python train.py --num_hidden_layers=12 --norm="rmsnorm" --norm_eps=1e-06 --tie_word_embeddings=false --parallel_block=true --init_std_up=0.0356 --beta1=0.9 --lr_head=0.00372 --decay_shape="sqrt" --max_seq_len=256
MLP neurons of a small language model. Each row is named by its layer, matrix (gate and up: input weights) and neuron, and shows model dimensions 64-127. Each number is 128 + 32 x the weight over its row's rms, rounded and kept within 0 to 255. A neuron's up and down rows have the sign that makes its largest values positive.
Before each neuron's rows, "fires after" lists the tokens most often just before its 100 highest values on Wikipedia text that the model never trained on.

fires after: ".", ",", ":"
L7.gate330 [207 154 149 144  98  35 187 118 116 174 105 154 119 126 155 105 160 162 131 138 108 104 110 155 166 177 165 115 122 117 126  85 181 141 140 141 136 110 178  92 163 172  96 132  73 139 109  96 124 138 124 120 110 117 168 135 163 107 146  77 162 137  77 149]
L7.up330 [158 173 135 135 130  94 153 115  84 219 123 124  90 100 105 112 152  97 131 128 146 126  89  82 151 158 102 124 113  52 134 160 125  53 195 142  97  82 115 102  72 216 120 155 113 126 160 172 114 117 119 195 180 113 162  95  88 141 165 139 160 107 130 106]

fires after: "1", "2"
L2.gate163 [ 76 122 114 138 156 184 197 110 198 118 185 156 166  98  54 148  76 102 110 110 167 141 145 161 150 119  96 151 152 158 109 184  75 189 136 176 132  85  95 137 150  73  60  61 136 109 170 130 165 120 102  96 130 113 157 128 195 102 116 146 148 140 103 144]
L2.up163 [ 68 142 119 100 134 222 184  96 144 112 175  98 186 130  39 131 133 136 168  91 139 159  54 141 135 146 148 136 170 172 111 160  88 179 111 175 103 141 113  90 165 111 118  60 141 146 136 102 161 158 107 132 113 118 129 179 184  80 109 133 151  89  85 150]

fires after: "\n", "2", "\n\n", "-"
L5.gate326 [131 158  75  92  92 157 188 131 231 138 127 128 202 155 122 104 173 154  99 131 147  79 161 153 155 156 143 162 124 163 148 125 128 156 171  72 101 198 150 158 146 106 130 150 167 166  98 164 138 144 142 165 131 191 128 120 119  82 108 111 101 103 175 131]
L5.up326 [ 90 105 130  81 106 108 146 143 127 157 157 113 149 159 146 116 147 142 128 107 139  99 155 127  86 161 150 132 104  91  74 165 173 214 121 147 106 138 112 122 116 124  67  91 103 129  90 128 138 148 107 125 153  93 158 135 196  98 124 131 165  52  81 105]

fires after: "==", " ==", "==History==", "==Reception==", "ations=="
L7.gate554 [146  81 146 108  88 158 131 183  94 110 131  92 216 110 136 128 137 147 146 136 111 155 169  67 112 120 102 162 141 153  95 156 168 122 106  97 135 113 202 114 191 112 176  61  76 169 181 142  89 118 138 153 173  51 122 139 110 123 135 129 127 142  89 177]
L7.up554 [121  92 119  90 107 120 194 164 112 105 105 105 126  57 109 100 184 187 153 117 138 107 134  78 170  89  93 143 132 131 100 157 106  69 108 132 160 118 134  94 144 157 148 127  98 129 149  92 121 175 124 164 111 106 149 159 115  76  75 129  86 121 135  83]

fires after: " | ", "0", "5", "–", "4", "3"
L5.gate295 [ 71 126 141 151 120 113 139 177 125  98  93 117 140 104 159 166 157 156 127 107 108 147  93  66 132  40 168 141 167 117 120  66 132 110 104 109  39 147 152 110 110 141 187 190 124 113 156 110  81  57 141 170 123 137 103 124  92 138 186  96 112 116 100  97]
L5.up295 [ 74 170  96 123 136 120 145 136  73 164  76 106 156  98 145 126 149 143 154 126  93  88 126  34 131 134 160 146  79 158 107 144 123 124  97 114 153 129 166 131  82 138 185 158 118 124 132  78 153 111 139 106 131 150 103  88 134  90 178 155 114 120 106 113]

fires after: " ==", "==", " ===", "== History ==", "==History=="
L8.gate27 [101 119 142 110 201 116 162 116 105  77 100  69  60 128  84 127 130 164 127 166 133 102  96 135 143 118  84 126 118 105 165 188  69 120 150  79 149 105 135  96 120 171 159 140 125 159 172 102 116 164  86 155 158 115 129 102 125  95 106 140 137 101 166 138]
L8.up27 [167 134 117 111  67 173 165 131 130  67 135  71 202 122  68 137  71  81 158 131 152 123 114 161 134 152 112 133  55 168 196 181 149 130 130  98 109 171 152 188  62 138 167 134 110 134 163 197  64  79 131 164 138 137 154 131  85 175 151 154 121 111 157 138]

fires after: "==", " ==", "===", " ===", " career==", "== History =="
L5.gate429 [198 172 152 136 178  99 153 172 133  97 147  50  67  80 149 148 110 133 151 147 137 110 191  52 104  95 103 126 125 151 115 143 117 131  82  58 108 166 137 159 132 168 116 165 106 114 163 103  67 217 140 130 167 130 124 144 101  99  53 115 149 109 185 147]
L5.up429 [ 70 124 145 113 112 158 185 156  51  68 124 123 133  96 140 118 113 101 135 103 133 108 161 144 202 114  96 124  33 200  68 160 111  76 118  80 152 114 171 160 136 133 148 192 133 136 160  70 167  76  93 148 172 130 121 129  49 155 111 166 154 108 148 129]

fires after: " | ", ") | ", " ", " Rod", "| "
L2.gate361 [135 134 139  79 130 147  75 139 165 125 121 163 165 116  96 133  56 131 132 139 140 106  75 144 153 109 176 147  87 119 100 134 207  78 111  98 170 162 139 102 125 137 155  72 113 126  95 116 112 150 154 158 105 158 126 102 135 118 216 154 121  43 135 134]
L2.up361 [109  99 119 135  95 106 121  72 171 161  73 142 115 178  70 125 116 100 132 130  37 154 211 119 152 157 117 113 106 129 137 133 164 134 166 108 164 162 176 145 201 133 128 124 110  97 118  70 129 170 156 136 182 187 182  82 134 129  90 139 132  95 121 153]

fires after: "1", "8"
L8.gate58 [174 145 127 111 127 135 148 160 112 110 109 163  98 141 105  78 111 139 116  81 156  49 140 116 148 117 163 173 189 114 120 137  91 164 152 107 117 157 167 179 112 138 114 161  83 203 137 136  63 129 136 178 109 134 154  90 104 116  71  81 124 145 138  87]
L8.up58 [125 127 183 107 116 135 128 112 108 123  96 175 102 168 109  70  55 108  95 136 181 155 166 117 136  77 125 100 168 148 119 109 139 239 152 145 118 148  93 116 189 148  75 105 147 112  89 112 125  88 136 145 181 106 125 208 128 130 103  93 114 180 156 154]

fires after: "\n", "\n\n"
L2.gate218 [ 75 154 122  90 163 145 123 102 123 124 155 166 150 127  88  96 164 188  94 167 113 137 110 176 123  97  94 186 149 120  79 147 112 117 121 117 199 159  85 151  89 139 127 124 192 140  83 115  98 138 116  95  77  85 148 113 132  64 169 177 149 152  67 160]
L2.up218 [121 111 164 127 133 148  94 123  91 151 201 113 101 126  96 128 124  96  73  95 139 141 102 174 148 169 112 148  81 127 110 115 100  86 135  69 160 163 169  88  89 127 160 169 180 145 104 133 156 126 108 161 141 123 113 144  97  84 156 145 178 196 145  74]

fires after: "\n"
L2.gate343 [ 82 164 151 178  96 138 134 127 118 117 149 141 123 105 116 176 185 158 153 169  87 121 212 149 188 131 122 200  93 100 145 127 114 117  91  72 192 188  88 113 133  76  65 102 169 138 101 121 135 123  98 113  54  49 101  68 149 144 151 145 145 118 121 147]
L2.up343 [113 181  87 158 153  74 124 180 136 168 109 109 119 179 103 172 135  70 108 160 104 158 105 140 178 171 168 137 121 160 138  85 136 129 136 170 105 121 100 127 118  86  36 146 161 116 115 115 127 140  92 132  90  90 116 125  69 168 148  97 108 165 147 124]

fires after: "2", "1"
L2.gate360 [180 123 204 143  57 106  84 131 145 115 157 117 121 150  72 177 108 172 192 134 136 158 159 106  76 107 146 151 115 129 131  80  75 187 132 107 133 137 134 102 132 101  84 141  90 125 129 118 169 126 103  89 162  87 163 128 204 116 137  46 138 117 155  87]
L2.up360 [151 153 158 161  86  80 127 117 140 132 162 101 131 103 149 154 111 128 154 143 113 155 177  84 104 142 212  98 172 125  88 106 139 168  93 135 158 184 190  99 144 108 100 148  97 152 127  81 180 150 122 121 130  93 194 130 164 152 147  77 129  98 110 129]

fires after: " | ", " (", ") | ", "."
L2.gate372 [ 47 170  87 103 123  37 167 164 139 109  94 144 135 118 131 131 106 105 127 166 121 120 101 174 203  89 144 130 194 203 162 134 177 134 162  90 114 118 153 154 116 152 118 163 122 126 128 123 152 148 143 127 134 190 121 110  75 126 160 124 134 101 203 106]
L2.up372 [ 57 190 108 139  88 124 147 104  81  76 115 141 149 115 186 135 119 139 118 113 109 149  89 141 144  68 126 166 193 198 185 101 156  65 132  93 118 151 100 141  72 101 116 134 133 107 141 117  50 168 109 143 120 141 109 104  95 183 152 110  65 172 149 135]

fires after: "==", " ==", " career==", "===", "==Career==", " ==="
L8.gate331 [140  71  89  74 154  97 133 115  94 115 153 110 161  82 117  96  66 158 102 159  92 115 124 164  52 129 131 163 146 125 134 158  88 133 163 131 166 169 134 121 163  80 136 113 102 127  86 136 131  81 169 160 150 101 153 164  91 135  87 122 177  97 164 172]
L8.up331 [104 165 180 149 119 122 118 100 181 145 137 121 113 104 143  78 141 145 173  99 129 229 153  70 115 101  85 188  76 141 159 131  46 157 167 129 105 118 192 184 115 149 181 115 126 107 152 122 155  92  49 146 181 112 109 123 114 139 136  95  95 120 136 122]

fires after: " | +", " | −", " sh", "4", "1"
L7.gate105 [152  67  83 165  81 142 100  84 133 147  86  92 178 159 148 141 123 101 164  92 155 103 114 168 124 143 144 142 110  74 132 156 100 138 132  98 111 173 161 130 164 127 118 143 102 140 156 118 209 168 156 144 205 144  80 148 106 144 131 142 109 111 121 115]
L7.up105 [117 101  70 164 114 137 150 124  54 172 100 114  75 135 119 149 155 148 130 108  77  99 129 186 147 143 136 105  82 134 170  93 163  90 112  61 119 167 109 128  92 117 169 173 132  84  97 200 162 153 168 171 129 183 130 113  86 147 172 127 125 102 112 139]

fires after: ":", ",", " | ", " ", "6"
L7.gate120 [102 153 144 132 108 146  77 171 122 177  84 134 181  79 139 113 169  90 121 117 119 135  95 117 154  81 154 129 170 196  90 104  97  76 137  97 104 193 102  53 116 167 114 134 141 142 105 130 120 106  81 175 174 118 128 144 119 151 161  98 127 159 128 139]
L7.up120 [158  59 124  96 151 123 100 184 108 117 182 152 143 168 154 178 110 144  76 110 129 131 171  99 126 140 145 157 137  89 101 122 126 163 153 146 150 100 196 155 101  92 174 144  95 101 105  77 119 158 142 136 130 126 133 149 111 135 104 101 153 139 156  80]

fires after: "1", "2", ",", "\n\n"
L2.gate44 [138 118 154 174 185 108 180 134 161 140 142 135 156 177  78 144 172 108  72 127 177  81  98 160 139 120  85 119  98 170  57 166 121 116 129 176 173 126 112 160 133 173  79 138 149 167 123 184 177 154 130  67  97  87 102 109 109 146 119 182 149  77 160 152]
L2.up44 [ 85 161 107 140 170 128 146 179 163 126 159 134 194 186 100  81 175 139  78 153 150 102 101 125 154 100 104 118  93 137  68 167 174  72 141 150 138 111 157 150 155 156 140 214 190 170 146 184 180 103 148 106 142 109  95 145  62 158 126 183 111 121 137 153]

fires after: ".", "7", " T"
L7.gate108 [155  85  94 163 101 118 121 127  89 140 116 108 125 131 159 103 166  73 168 173 131 125 136  98  82 124 134  74 112 116 145 142 103 118 142  99 146 199 161  78 117 132 204 120 118 172 106  87 139 197 117  81 166 160 159 133 141 126 125 166 139 161 101  85]
L7.up108 [185 238 111 136 107 138 127 175 184  83 144 132 118 145 123 161 178 134  87 124 139 144 141 102  93 101 147  79  83 130 138 176 140 131  82 103 105 183 142  92 107 167 127 142 102 169 100 100 113  95 154  68 151 147  94 193 177 181 124 115 161 114 102  97]

fires after: ".", "7", "9", "2", "8", "4"
L5.gate115 [122 118 109 103 105 112  63 126 135 122  90 169 115 133  85 137  98 130 170 166 138 146 126 164 156 176 131 128 124  94 138 165 134  83  74 140 151 176 186 125 127 115 129 126 162 172 134 114 167 135  86 112 148 147 144 132 106 119 144 139 144 138  90 182]
L5.up115 [115 167 134  58 129  96 127  94 156 128  93 183  97 115 147  48 197 116  71 105 127 183 122 125 142 143  89 149 125 127 103 133 169  99 137  77 152 102 117 203  97 158 183 183 155 132 142 145 100 197 145  57 135 126 169 161 141  70 104 116 212 100  72  55]

fires after: " | ", ".", "2", " p.", "12", "9"
L5.gate60 [160 145 140 122 100 112 130 175 147 108 115 170 131 130 156 146 206 104  92 111  98  81 123 111 138 123 128 102 161 152 116 135 112  72 202 154  72  80 139 115 172 144 177 135 126 130 115 142 124 124 158  98 143 148 131 105 142 157 110 176  97 109 119 117]
L5.up60 [ 94 142 167  87 192 107 166 132 110 122 163 155  69 161  93 170 172 156 108  79  81  83  87  66 104 105 121 130 159 149  99 191  92 132 145 155 111  57 104 144 132 167 102 135 155 114 157 108  82 109 160 121 143 147 122 114 117 139 140 159 106  67 183 101]

fires after: ".", "% | ", " | ", " Adam", "6", "0"
L5.gate194 [112 155 129 155 152  79 115 141 169 163 127 134 109 181 131  62 126  97  97  86  78 135  96 139  73  99  71  71 124  89 128 129 136 113 179 164 135 212 151 156 146 147 142  91  74 136 160 121 121 187 129 119 185 137 156 145  96 158  63 148 137 120  77 139]
L5.up194 [123  96 115 140  96 162 147  64 113 127 161  97 145  78  87 207 102 116 158 119  88 160 133  80 156 175 150  87  62 176 133 106 118 155  92 113 102  75  96 106 149  94 138 121 151 126 120 166 180  91  86  75 111 172 115 150 152  75 126 127 142  99  83 177]

fires after: "==", " ==", "==History==", " ===", "==="
L8.gate431 [131  93 133 153 136 138 183 149  94 143 103  87 120  82 134  97 131  78 139 142 167 159 166 110 156  89  63 148  80 101 128 131 144  63 116  85 117  81 147 123  92 138 131 134 118 157 111  94 104 136 105  88 208 143 106  84 131 109 106 155 136 101 128 150]
L8.up431 [113  93 133 109 135 167 139 101 111 111  90 111 146  96 139 149 162  38 107 108 142 117 207  93 136  94 132 152 112 155 124 129 117 107 133  84 126 139 142 125 169 145 151 148 126 117 175 111 161 165 172 103 145 144  90 114  93  92  91 141 147 109 119 143]

fires after: "1", " The", ", the", " northern"
L7.gate163 [ 91 113 120 139 149 123  89 137 119 193 151 170 173 102 104 123 180 123 112 130  95 106 115 136 194 196 124  98 176 134 136 193 178 131 159 135 113 170 112 117 129 178  99 107 166 213 105 155 142 104 111 106 127 109 123 148 130 137 112 146 163 167 113 106]
L7.up163 [114 120 110 115 147 142  76 123 130 131 129 153 172 167 149 114  72 181 158 101 127 137 117 118 119 181 134 139 102 162 140 174 125 172 147 120 127 100 103 123  88 120  80 118 183 105 120 135 110  86 148  53  80 104  99 147 154 111 135  70 149 124 137 134]

fires after: " | ", ", ", "% | ", ") | ", " by "
L8.gate109 [145 182 168 137  82 142  76 148  79  95 147 122 121  89  69 106 152  95 170 111 105 181 124 134  79 123 144 108  98  99 112  76 150 139 155 173  98 168  85 106  83 159 124 109 155 148 161 167  76 102 155 150  88 154 108 156 137 163 167 126 106 131 116 181]
L8.up109 [120 165  86 157 144 163 164 161 108 106 162 104 129 172  77 143 110 134 190 145 136 103 103  76 101 144 141  77 148  68 127 173 221 103 137 107 129 102  58 176 150 153 105 135 147 130 169 116 128 152 138 165 105 186 111  93 133 186 179 116 187  85 135 131]

fires after: ":", ".", "s:", " \""
L7.gate550 [147 154 143 119 111 139 151 100 150 136  96 104 144  70 138 109 129  73 107 129 126 121 122 104  69 114 155 152 122 201 121 131 129 144 206 172 137 139 123  64  59 151  90 144 140  81 119 111 171 179 130 111 102 117 153 143 114  60 119 174 156 110 104 140]
L7.up550 [133 127 133 128 152  97 125  96 113 137 116  74 139  87 137 101 101 102 145 117  57  74 178 141 114  80 149 179 177 157 201 105 155 110 124 122 116 121 156 126  67 123  83 165 168 115 150  93 131 120 186  94 124 105 114 164 107 139 128 124  54 157 125 176]

fires after: ".", "opp", " shock", " Hom"
L8.gate257 [129  90 123 138 131  66  91 151 130 190 126 107 136 103 169 116 136 129 147 134 173 123 152  83 123 128 179 136 147 119 150  88 102 104 122 103 117 177 191 140 199  66 119 117 109 175 152  71 159 160 102 117 151 126 146 137  87 110 120 143  97 152  64 186]
L8.up257 [129 192 134 126  73  43 105 160 173 182  92 214 136 132 127 103  82 139 198 142 176  84 172  67 159 152 148 112 171 111 169  87 125 168 146 100 136 131 146 138 168 116  93 108 176 134 104  88 101 184 123 113 114  95 126 119 166 106 152  53 116 143  98 122]

fires after: ":", " |", "):", ") |", "; |"
L8.gate568 [ 96 205 157 120 103  40 109 111 170  77 135  77 114 117 114  71 200 106 124 135 160 168  91 144 184  45 156 131 123 140 174 158 148 169 144 110 133 197 115 129  86 154 105 113 106  42 132 154 128  42 112 134  83 125 108  90 119 141 136 112 104 106 109 182]
L8.up568 [118 191 168 127 113  84  91  93 170  92 113 161 143 119  88 131 123 121 145 166 120 164 136  95 125  75 119  97 124  80 243 126 123 157 177 166  94 130  79  73 108 188  95  96 128 111  53 102 125  76 119 174  82 124 160 162 119 130 138 136  83  98 110 127]

fires after: ":", " of", ".", " |"
L8.gate173 [156 117 133 133 124  56  99 141 129 133 126  73 126 128 179  88  50 134 121  72 108 156  99 135 145 172 103 109 114 116 176 148  66 173 187 114 143  91 156  93 154 184 131 124 120 131 105 173 138  74 135  76 118 138 158 196 118  97 109 149 164 122 109 107]
L8.up173 [115 108 202  83 130  41  46 142 102 157  85 143  90 149 205 103 130  95 134 117 146 124 138 133 156 125 109 133 153 128 180 134 104 136 138 109 118 106 135 146  66 194 115 118 173  49  97  77 116 139 137 137  78 144 114 144 115 139  87 123 137  85 113 115]

fires after: " (", ".", ") | ", "6", "%", "9"
L7.gate575 [114 136 121  67 141 132 138 182  62 169  26 148  95 154  99 168 164 171 126 119  70 145 188 110 113 101 130  79 150 164  48 165 141 128 105 135 176 140 153  87 196 189 114 132  86 150 102 113 149 151 129 131 102 171 140 174 143 149 114 119 178 141 149 175]
L7.up575 [155 173 138 135 130 118 105 140 114 156 113 198 176 183 127 119 129 103  82 154  95 136 125  84 129 113  77 108 121  98 132 175 164 135  88 195 139 195 149 101 136 103 155 144 112 118 106 106 214 144 150  72 183 103 123 156 164 155  76 123 145 106 100 111]

fires after: ",", "2", "1", " $", "-"
L6.gate540 [111 116 146 100 116 132 153 105  94 123  95 112 123 122 111 123 145 114  63 113 197 159 130 129  92 129 145 120 124 146 104  60 146  94 165 148 148 107 192 150 165 119 176 131 117 151 103 100 103  98 139 162 168 157 109 116 108  70 108 159 122  94 109 111]
L6.up540 [123 164 131 116 166 151 101 133 107 158 145 169 183 145 149 170 125  58 151 128  70 144  70 131 175 110  74 130  93 110  93 116 153 159 137 106 142 104 155 128 162 134 160  98 135  91  99 141  91 166 228 158 190 114  85 165 164 120 131 109 107 110 107 137]

fires after: "1", "2"
L6.gate505 [110 135 158 107 130  85 163  86  98 157 134 139  98 106 134 113 143 120  78 139 115 101 118 151 157 139 115 169  52  76 158 122 148  81 114  80 120 140  72 128 105 106 175 140 167 134 171 107  87 135 161  45  78 132 148 117 168 144 124 149 160 196 146  71]
L6.up505 [114 137 131 171 168 107 147 111 101 119 178 106 141 156 147  86 190 181  56 167 141  98  82 162  90  30 136  96 134 115  95 132 131  78 203  92 147 137 172 160  92 156 100 135 170 141 134 199 138 143 165  98 120  90 179 128 149 119 114 133 146 121 109 199]

fires after: "1", " an", " in a"
L8.gate476 [186  54 109 122 178 147 144 123 122 143 115 160 118 136 125 107  85 145 117 115 147 125 145 121 142 151 156 190 154 117 133 131 200 135 141 119  99 128 157 116 131 121 104  64  91 113 166 159 124 136 160 138 141  89 136 127 135 113 122 156 179  77 144 181]
L8.up476 [124 113  51 114 158 197 106 101  69 107 118 138 111 220 160 138  85 137 141 124 124 172 152 121  91 120 128 128 130 120 187 126 112 172 134 118  80 142 104 146 167 157 182 152  86 130  57 131 139 175  87 132 148  82 128 128 150 129  81 155 135  90 175 117]

fires after: ".", "\n"
L7.gate348 [167 165 138 196 109  98 156  84 161 167  96 164 120 119 135  55 156 110 108 148 134 129 191 123 144 136 175 103 136  98 114 117 114 111 165 135 155 141 172 153 161 174 112 120 128 143 143 173 174 177  99 106 127 178 104 152 107 159 158 178 203 129 117 123]
L7.up348 [148  96 126 202 122  91 146 169 126 104 144 167 136 165 175 115 143  94  61 167 126 156 184 141 147 117 205  99 114  83 141 118 142 109 146 124 130 105 127 152  83 130 105 139 199  97 102 136 159 149 132  99 184 167 126 168  74 152 121  99 181 187 145 133]

fires after: "1", ","
L5.gate570 [185 169 119 130  89 200 130 122 151 200 118 117 119  87 114 168 136 133 157 134  78 159 147 173 178 143 124 143 211 134  93 150 143 141 124 138 133 147 126 120 112 167  99 116  94 125 132 108 101  91  98 177  85 102 145 158 107 127 136  85 122 132 134 158]
L5.up570 [ 68 165 102  92 153  57 172  94 149  88 193  97 130 115 132 110  86 128 139 139  85 158 168 165 134  63 104 149 147 111 139  94 180 162 148 125  82 116  86  96 108 150  57  96 128 184 159 133 112 175 117 115  93 170 147 138 148 116 192  79 166  54  76 165]

fires after: "1", "2"
L7.gate462 [115 108 148 150 115  94 160 129 143 115 160  32  98 143 106 154 160 140 126 111 135  84 162  99 125 168 187 157  75 114 117 147  92  80  74 151 112 176 146 118 136 143 100 144 133 121 164 119 106 152 154 164 121  69 102 122 175 111 169 136 128  86 165 173]
L7.up462 [133 113 194 118 106 168 165 142  81 153 193 120 156 115 138 130 127  95 133  43 152 132 170 137 119 141 127  91  34 134  99 109 111 158 138  98 137 181 161  57 128 122 101 118 120 143 136 115 100 130 105 172 138 111 118 127 147 171 141 149 118 131 153 143]

fires after: "1", ","
L8.gate400 [ 97 127 126 143  91  86 134 146  80 132 189 122 106 149  43 124  89  99 139 111 196 115 172 138 107 168 123 146 131 108 156 119 117 110 140 118  76 105 168  97 156 164 110 116  97  81 153 114  87 169 161  86 164 106  96 115  64  88 150  94  88 167 119 157]
L8.up400 [122 116 111 149 114 135 125 115  94 126 135 143 121 205  99 120  98 111 118 109 124 170 130 130  96 114 160 150 174 109  87 129  89 166  82 147  68  96 176 159 166 107 125  65 127 158  46 158  75 188 149  85 111 128 153 167 160  81 183 156  79 192 142 144]

fires after: " | ", "0", "1", "3", "2"
L6.gate371 [137 217 177 133 166 144 139 168 132 178 152 196 105 107 105  93 156 129  65 136  97 141 139 121  81 128  95 103  97 110 132 158 130  74 171 141 167 196  97 100 133 126  78 163  64 182 114  83 101 134 173 107 115 202 135 145  97 177 136 168 146  93  79 140]
L6.up371 [104  57 139 122  93 134 111 100 115 148 143 120  99 155  64  99 144 146  86 195 143 111 145 129 111 118  79  63 109 141 101 138 122 134 111  93 162 104  91 115 135 124  46 135  99 193 146 136  86 157 136 155 170 160 143 115  87  75 182 106 140 124 144  98]

fires after: " ==", " ===", "===", "==", " =", "==History=="
L7.gate549 [179  98  62 125 148 135  94 169  81 165 192  73 177  67  77 134 140  53 155 141 123  69 146 148  42  80 134 124 130  74 152  94 129 122 115  57  80 128  72 121 159 153 104 150  78 144 112 103 167 155 126 100  95  75 144 140 163  82 102 164  83 120 137 121]
L7.up549 [140 107 197  80 129 123 102 123 118 113 123  64 151  64 166 175 126 109 117 174 176 158 152  89 109 116  67 115 133 114 117 112 131 128 100  95 123 158  86 101 111 145 117 143 128 136 183 128 114 143  96 120 188 121 142 111  53 125 108 116 103 101 121 133]

fires after: "\n", "\n\n"
L7.gate461 [100 102  76 152 155 101 102 133 145  70 129 167 123 157 129 129 167 123 109 195 170 135 186 140  86 122 132 125 139 148 122 106 193 127 173 135 182  95 161 110 109 145 155 113 133 122 139 151 110 101  37  98 127  78 145 113 100 100 130 141 218 117 157 129]
L7.up461 [143 138 128 135 159  62  76 141 111 134 213 120 107 151 121  57 150 149  51 162 145 141 128  81  72 105  96 165 150  93 134 149 134  97 119  89 115 141 157  99 121  83 185 136 132 163 131 156  71 160 148 116 135  97 172 109 127 121 133 143 202 145 140 106]

fires after: " G", " g", "1", "- G", " | G"
L8.gate378 [135 129 175 102 113 110 128  53 116 136 135 185 130 104 112 117 103 115  45  79 135 123 193  94 100 132 108 125 145  98  89 142  83 128 125 131  84 110 145 109 188 112 114  40 138 123 111 149 139 144 137 119 151 110 141 151  92  98  82 102 140 197 117  95]
L8.up378 [172 182 186 127  70 148 122  69 239 105 124  97 138 147  90 149 146 165 109  91 134 135 121 138 194  78 168 129  48 115 175 114 141  76 103 102 174 167 136  81 102 104 171 149 134 159  97 141 200 158 166 121 122  94 176 104 176 165  99 144 113 138 122  62]

fires after: "1", "2"
L8.gate241 [127 116 145 148 189 170 164 102 153  88 137 128 134 148  62 126 163 169 100 116  84 155 123 133 144 152 108 131 123 129 152  92 102 116 132 143 156 124 141 103 112  56 175 105  88 163 134 159 175  94 127  61 121 138 147 144  87 134 155 111 149 194 100 122]
L8.up241 [129 124 138 130 188 117 167  82 180  83 142 112 165 141 100 114 167 149 101 109 130 156 120 105 169  84 116 174 143 172 116 123 111  91  94 115 141 202 172 157 138  71 154 109  77 148  84 157 113 158 113 117 155 147 175 113 133 120 135 183 125 211 107 139]

fires after: ".", "1", "2", "8", "4"
L8.gate466 [150 169 141  92 122 106 113 160 161 138 103 113 136 155 174  89 144 158 124 113 124  79 116  96 117 120 178  84 128 157 130  79 167 159 117 180 167 137 122 153  89 124  69 119  78 162 165 163 165 160  90 124  93 111 138 182 103  93 119 122 111 133 146 133]
L8.up466 [ 90 118 131 170 120 123  78 156 149 174 142 199  95 147 158  97 157 162 137 146 133 143 116 131 176 122 154  93 120 158 173 125 146 163 121 110  99 181 148 152  65 104 106 103 152  71 158 112 135 143  90  57  93 118 147 164 129 137 105 128 141 164 133 106]

fires after: " P", " F", " p", "P", "-P"
L8.gate510 [131 128 143 149 178  64 112 142 129 143 138 136 158  91 165 128 123 113 145 154 149 130 104 197  81 197 140 112 142 141 105 128 141 102  87 155 127  72 161 141  63 151 120  90 176 136 209  94  36 174 185  97 175 116 190 136 145  77 162  89 151 150  71 112]
L8.up510 [111 122 192 127 121 143 132 110 138 121 146 166 109 108  76 102 161 104 146 178 210 134  88 143  74 159 117 119 110 164 140 113 125 118  95 120 109 105 116 143  76  99 129 152 119 104 176 118 202 144  60  61 196  64 194  99 120 175 170 131  96 166 120 115]

fires after: "–", " | "
L8.gate7 [153 159 117 109 143  92  61 189 181 116 129 125 141 176 144 124 149 178 138  57 122 159 108 126  91  90  79 143 154 159 117 125  95 119 121  91 114 142 104 141 112 106 162 174 189 107 157 164 130 159 114 118 115  93 130 135 152 103  42 124 127 128 119  77]
L8.up7 [105  91  63 153  91  99 120 159 116 145 127  71 156 209 132 151 103  90 121  69  61 167 107 140 148 121 155 119 158 106 117  97  78 106  85 158 121  81 136 123 102  79 152 137 176 115 107 133 126 145  89 110 161 156  86  96 127 110  81 151 106 142 109  93]

fires after: ".", "6", "0", "1", "9", "2"
L7.gate93 [238 127 129  85  98 108 174 146 177 136 147 147 145  89 107 128 131 116 127 157 126 148 156 130 166 111  72 184 157 182 146 110 114  96 162 129 119 140 132 149 137 189 123 152 112 143 108  57  73 105  72 112 132 104 115 126 113  91 127  33 132  65 132 126]
L7.up93 [ 91 134 176  88 119 115  64 165 128 142 110 166 130 129 154 185 136 108 134 164 147 117 134 176 130 176 189 107  87 154 102 125 146 136 121 138 192  65 117 141 102 109 148 176 113 149 107  91 108 130 141  81 173 122 125 137 109 146 124 109 179 178 130 165]